Weights of a small transformer language model.
Architecture: untied embeddings, attention and MLP in parallel.
MLP neurons of a small language model. Each row is named by its layer, matrix (up: input weights) and neuron, and shows model dimensions 0-63. Each number is 128 + 32 x the weight over its row's rms, rounded and kept within 0 to 255.
After each neuron's rows, "fires on" lists the tokens most often at its 100 highest values on Wikipedia text that the model never trained on.

L5.up903 [107 165 108 148 118 141 112 137 107 154 127  75  97 140  97  64 127 171 170 139 133  96 128  97 187 142 102 138 127 130 175 163  99 142 216 150 100 153 124 121 159 127 204 117 162 131 201 130 119 142 116 175 103 113 126 126 109 180  95 155 126 155 139 177]
fires on: ",", " are", " m", ":", " including"

L4.up731 [ 87 154 126 172 175 157 112  85 118 162 157 152 120 127 144 126 122 146 120 131 123  30 143  81  82  95 131 100 120 147 131 176 135 176 127 182  99 125 192 104 164 106 169 136  87 161 127 102 128  98 144 160 104 126 155  94 146 170  64 140 131 142  93 145]
fires on: " ", " had", "1", " Ch"

L5.up133 [172 103 143 131  78 170 185 110 117  82 120 151 116 171 146 158 104  72 135 148 142  90 173 101  70 132 182 160 151 126 198 121  68 166 146  79 129 126 119 100  95 129 127  73 163 135 184 104 136 132  51 153 160 166 145 121  94 170 129  85 151 105 145  86]
fires on: "are", "i", "ire", "emb", "ee"

L5.up365 [112 139 133 169 148 155 141 140  79 171 105 163 113 163  96 172 112 151 136 132 166  77 148 123  61 127 118  82 102 109  83 167  76  81 175 188  97 170 125  76 101 129 128 126 132 186 133 112  87 143 129 103 165 152 114 105 186 100  76 144 115  85 106 121]
fires on: "ong", "ri", "al", "ose", "on", "ize"

L5.up889 [148 115  40 173 120  87 129 122  93 122  69  90 139 190 168 103 121 170 136 109  96 141 138 116  90 177 186 149 143 132 184  83 122 147 144 174 187 145 134 110  77 109 117 113 178 123  88 101 213 100 132 121 133 188 119  82 148 120 103 115  94 125  87 141]
fires on: "it", "C", "4", "8", "inn"

L4.up533 [112 114 175 108 177 178 100  66 137 192 145  73 138  67 131 186  70 149 144 153 153 141  94 119 143 111  71 158 141 109 155 134 124 145 142 126 115 129 112  79 187 165  91 129 155 152 142 162 138 171  89 146 163 133 145 163 128 142 101 140 117 129  97 172]
fires on: "r", "st", "g", "ust", "ill", "ur"

L4.up784 [139  77 140 141 117 135 115 123 123 173 146 129 196 165  86  51 152  90  66 113 138 155 131 147 166  82 142 113 128  94 124 120 137 187 114 136 126  71 205 125  93 140 140  76 178 128 170  93 145 151 117 157 132 109 152 164 145 181 120  94  75 131 128 131]
fires on: "-"

L5.up829 [121 118 111 141 110 121 123 142 101 121 142 115 149 107  93 179 126  87 136 139 124 169  91 135 203 112 120 142 107 143 101 116 110 138 151  74 110 136 105 130 141 144 120 104 158 131 123 173 174 180 142 184 152 121 108 146 141 137 167 152 120 122 101 131]
fires on: "en", "f", " of", "re", "ow", "or"

L4.up83 [139 145  94 114 131 126  93 140 112 132  72 122 131 140 137 139 134 199  73 156 100 112 146 123 150 138 115 173 174 135 173  41 152 132 159 173 130 113 120 106 138 100 168 117 152 154 178  81 140  93  96 160 119 175 140 149 160 126 138 196 114 157 144 136]
fires on: "ip", "in", "ap", "uc", "ail"

L5.up423 [111 134 191 148 157 111 117 128 142 145 107 128 179 122 136 113 164 122 141 135 101 148 123 148  77  73 130 123 160  75 110  94 159 188 146 153 142 111  99 140  39  69 105  76 158 159 144  98 121 137  87 175 180 132 130 134 124  99  64 118 114 127 120 154]
fires on: " |\n", ".", ",", "1", "6", ":"

L5.up662 [148  81 143 132 115  91 117 128 127 104 101  68 150 101  89 127 148 164 167 172 126 168 104  88  87 111 118 157 179 125 185  90 182 107 189 146 108 144 138 105 108  69 131 108 125 148 105 120 172 107 147 123 128 217 113 100 148  83 173 174 196 116 159 116]
fires on: " |", ":", ",", " Or", "isc"

L5.up763 [123  38 180 132  81 165  95  98 115 108 122 123 116 168  84 145 106  88 137 154 150  54 117 102  77 157 155 135 117 161 168 155 169 159  94 118 158 200 118 131  83 119 129 120 151 158 105  98 166 155 100 127 139 151 198 178 149 149  83 115 179 121 125 213]
fires on: " is", "i", " of"

L4.up395 [166 138  63 163 103 143 101 116  83 202 190 107 148 175 127 129 124 137 182 118  88 179 114 140 110  73 114 149 136 149 101 125 110 179 138 113  59  78  82 125 122 135 135  86 171 161 128 148 156 109 105 176 115 110 127 154  75 137 106 185 130 167 219 121]
fires on: ";", "ab", " |", " fem", " ret", "f"

L4.up126 [134 108 130 197 144  94  91 118 135 115 162  44 175 161 152 144 126 166  51 158 139 143 129 143 200 135  89 182 157 109 157  99  62 118 156 133  61 139 139 145  94 136  86  81 175 116 106 127 131 132 165 211 175 159 137 108 126 150  80 119 105 157 160  80]
fires on: " |", ",", "le", " adv", " and", " |\n"

L4.up104 [140 133 162 131 137 136 120 132  86 148 125 138 179 128  76 123 146 166  78 113 147 108  93 135 117  99 100 163 164  84 106 126 120 183 117 105 113  94 128 163 112 118 154 109 104 137 156 125 153 139  95 165 112  80 105  91 158 145  91 128 150 156 176 164]
fires on: "-"

L4.up807 [164 133 141 186 126 168  55  97 127 136  99  76  76  76  91 185 165 149  85 107 149 164  93 117 169 118 158 146 165  74 151 107  68 132 147 101 131 150 178  84 115 110 183  89 173 121 174 119 134 139 106 173 121  94  98 149 153 124  87 123 112 124 146  99]
fires on: "c", "/", " (", "9", " co", " National"

L4.up234 [126  70 177 133 113 125 130  78 106 125 112  74 138 107 130 160 123 112 149 146 112 108 153 155 120  88 162 179 161 138 199  66 108 126 155 129 142 126 132 115 105 128 176 148 202 127 152 133 134 111 134 135  92 148  83 113 132 176  91 116 192 121 133  92]
fires on: ",", "-", " techn", " |", "hem", "ist"

L5.up517 [148  69 132 117  94 136 124 161 117  99 153 105  81 171 119 107 110  94 142 166 124 155 109 154  99 151  88 135 146 149 116 141 100 119 142 141 130 138 122 116 159  99 103  88 156 138 168 155 175 134  99 152 181  93 167 114 135 114 141  54 159  97 146 139]
fires on: "==", " •", "$", "}", "one", " This"

L4.up577 [105 138 154 132 148 136 129  99  74 117 177 111 134 111 109 116  79 145 135 139  99 137 154 126 101 165 183 129 149 113 138 134 113  98 190 135 138 129 139  97 137  57 106 155 167 152  73 108 119 129  91 140 125 116 123 136 143 127 119 192 121 164  93 154]
fires on: "ic", "3", "te", "+", "z", "i"

L4.up174 [105 151  95 113 132 139 115  89  71 146 157 136 160 100 152  99  78 124 114 182 102 184 158 137 147 159 109 126 160  99 156  84  66 150 127 120 134 117 127 123 134 105 116 114 145 170 110 194 199 136 113 225 138  71 147 130 141 131  96 143 119 141 133 127]
fires on: "a", "s", "ic", "e", "te", "k"

L5.up803 [ 94  58 185 108  97 188 100 118 141 106 218 119 135  99 116 105  76 105 158 109 129 129 122 133 158 123 174 154 122 120  84 135 113 151  91 154 176 138  94 101 129 122  95  80 111 106 122 179 108 109 117 105 152 179 114 103 166 133 125 129 137 145 100 132]
fires on: "re", " there", " There", " and", ".\n", " she"

L5.up505 [127 135 110 151 126 146 116 122  27 141 116 132 172 107  99 146 111  79 146 116 138 167  96 175 186 146 136 186 117 199 105 130 106 113  93 122 135 120 130  51 185  82 122 136 167 115 126 184 124 193 124 145 147  96 103  71 136 121 138 180 132 123 148 104]
fires on: "l", " •", " of", "se", "re", " most"

L4.up544 [122 146 171 164 121  84  96 108 112 159 148 137 150 140 115 139 149 188 117  94  64 118 107 135 146 106 102 198 146 108 114 101  92 123 128 152 121 120 119 154  66  50 122  70 182 135 165 137 132 108 123 221 165 130 112  74  81 149  96 164 157 189 154 160]
fires on: "f", ";", " and", ",", ".", " un"

L4.up917 [123 127  89 176 122 231 111 144 148 120 158 129  82 130 122 133 118 104  30  94 118  95 152 142 118 162 106 155 135 106 129 152 127 101 108 169 181  90  62 125 154  62 142 113 143 160 150 160  45  88 121 163 118 106 103  94 142  96 122 113 220 137 144 132]
fires on: " can", " may", "ust", "ensus", "ston"

L4.up894 [ 77  96 138 199 125 132 167 121 112 156 137 136 124  66 115  96  61 116 114 175 132 131  98  96 126  89  96  83 136 135 125 181 144 174 109 156 102 104 117  32 165 147 122 136 132 175 164 189 134 124 115 149 108 128 106 125 162 118  65 136 104 217  94 154]
fires on: " had", "1", " of", " ", "4", "d"

L4.up890 [138 111 151  84 132 134 153 101  68 133 139  94 147 124 109 143  91 214 104 131 154 113  64  97  88  65 100 146 163 106 130 101 127 123 121 159 115 133  99 112  63 114  79  65  86 113 103 142 149 149 110 148 138  90 181 104  92 159 100  94 174 164 129 134]
fires on: " to", "y", " on", "-", ":", "="

L4.up877 [116 138 105 156 155 137 117 150  97  94  94 117 152 187 115 145  76 172 151 116 113 134  89 114 143  87 155 135 158 114 130 107 118 171 141 132 179 128 145 155  95 131 121  73 103 134 117 133  87  69 117 132 124 189 124  45 119 186 135 153 112  86 161 219]
fires on: ":", "re", " of", "ag", "e"

L5.up869 [130  52 142 153 131 166 174 128 121  82 179 108 151 132  84 168 121 123 168 136  90 137 137 111 140  72 119 135 155 169 111 132 118  62 111 180 125 141 121 131 160 100  35 139  38 128 105 134 156  90 133 160 149 173 163 105 133  77  81 131 156 131  95  82]
fires on: "he", " there", "ich", " There", "t"

L4.up898 [165 150 162 128 161 103  71 100 120 112 114 118 130 103  95 119 121 156  87 114 125 151  43 128 166 115 106 158 147  73 134 101  82 193 176 144 150 110 164 105 124  79 216  76 144 141 168 105 115  62 127 146 131 197 166  52  92 205 133 127 126 178 119 134]
fires on: "-", " '", "st", "l"

L4.up901 [171 124 167 141 133  87 141 109 111 105 138 106 108  65 118 136 119 122 145 117  77 113 194 121 153 115 154 169 113 117  82  88 128 132 127 122 118 118 183 150 139 112 124 116 119 146 117 170 128 100  89 126 197 170 158 107 191  59  94 137  92  95 139 205]
fires on: "F", "f", "C", "E", "ch"

L4.up442 [137  60 183 113 104 121 109  83 107 117 155  99 143  38 140 114 157 117 120 172 125 126  93  64 126 112 110  98 155 169 126 169 145 109 168 196 146 146 131 127 131 165 140 144 135 104 158  95 152 128 131 135 139 150 117 155 125 161 146 121 171 131 106 154]
fires on: " (", "ed", "ect", "t", " to"

L4.up378 [106 113 189 152  83 173  64 110 118 105 108  93  95 147 117 119 101 191 117 150  72 136 134 103 153  86 170 122 135 125 190  52 149 186 155 183 110 130 174 126 115 115  98 140 163 137 127 116 144 128 106 172 120 181 133 152 123 121 104 165 140 171 166 196]
fires on: " ac", "he", "ou", "ri", "i"

L4.up798 [122 129  95 131 181 165  90  92 119 179  82  55 116  94 117 145 114 166  93 199 107  93 153 102 148  88 147 126 157 141 169 150 128 136 192 138  72 172 126  48  96 134 125 145 163 128 150 146 111 106 132 163 112 163 127 175  84 151 150 150 161 176 130 190]
fires on: "or", "ur", "r", "ut", "ill", "in"

L4.up481 [101 130  89 217 142  89 181  54 101 158 122  99 112 110  89 100  83 108 138 167  96 128  93 184 173 141  67 169 118 128 162  96  86 125  89 129  97 145 130  78 166 143 117 132  85 163 115 137 113 162 144 199 114 172  89 123 154 113 102 119 161 105 162  97]
fires on: "ic", " different", " power", " national", " its"

L4.up155 [128  86 120 111 136 144  88  85  83 128 144 105 171 112 120 119 102 189 159 122 136 136 121 150 123 108 153 136 121 171 129 142  87  74 194 136 125 154 106  43 127 109 101 148 197 193 102  93 169 135 175 118 175 175 175 109 148 115 117 109 114 122  65 142]
fires on: "4", "it", "3", "are", "ail"

L5.up583 [ 93 123  53 133 147 134 151  84  90 178 155 145 146 176 153  98 110 126 114 104 160 175  97 107 111 122 161 163 122 100 142  31  87 131 148 111 145 129 163 136 175 145 120 102 145 145  87 128 127 117 150 167 128 111 144  76 126 124 101 158 116 100 124 113]
fires on: "S", "it", " Se", "It", "8", "9"

L4.up185 [106  92 104 159  87 156 158 120  92 145 223 142 142 102 153 149 101 142 169 124 113 125 112  89 151 118 120 135 112 119 124  75 120 125 126 163 102 150 150 117 121 134 125 144  80 139 103 169 119 108 123 140 118 178 187 102 113 150 104 129 147 139 236  89]
fires on: " of", " there", "al", "as", "ither"

L4.up542 [106 118  78 191 172 116 130 129 118  99 100  94 163 170 140 196 116 136 109 122 153 132 126  67 150 107 147 149 170 148 187  89  35 174 151 122 119  90 129 123 135 142 135  91 145 147 128  86 124 148 115 135 147 203 169 106 144 156 117  70 130 106 130 111]
fires on: ":", " '", "),", "re", "et"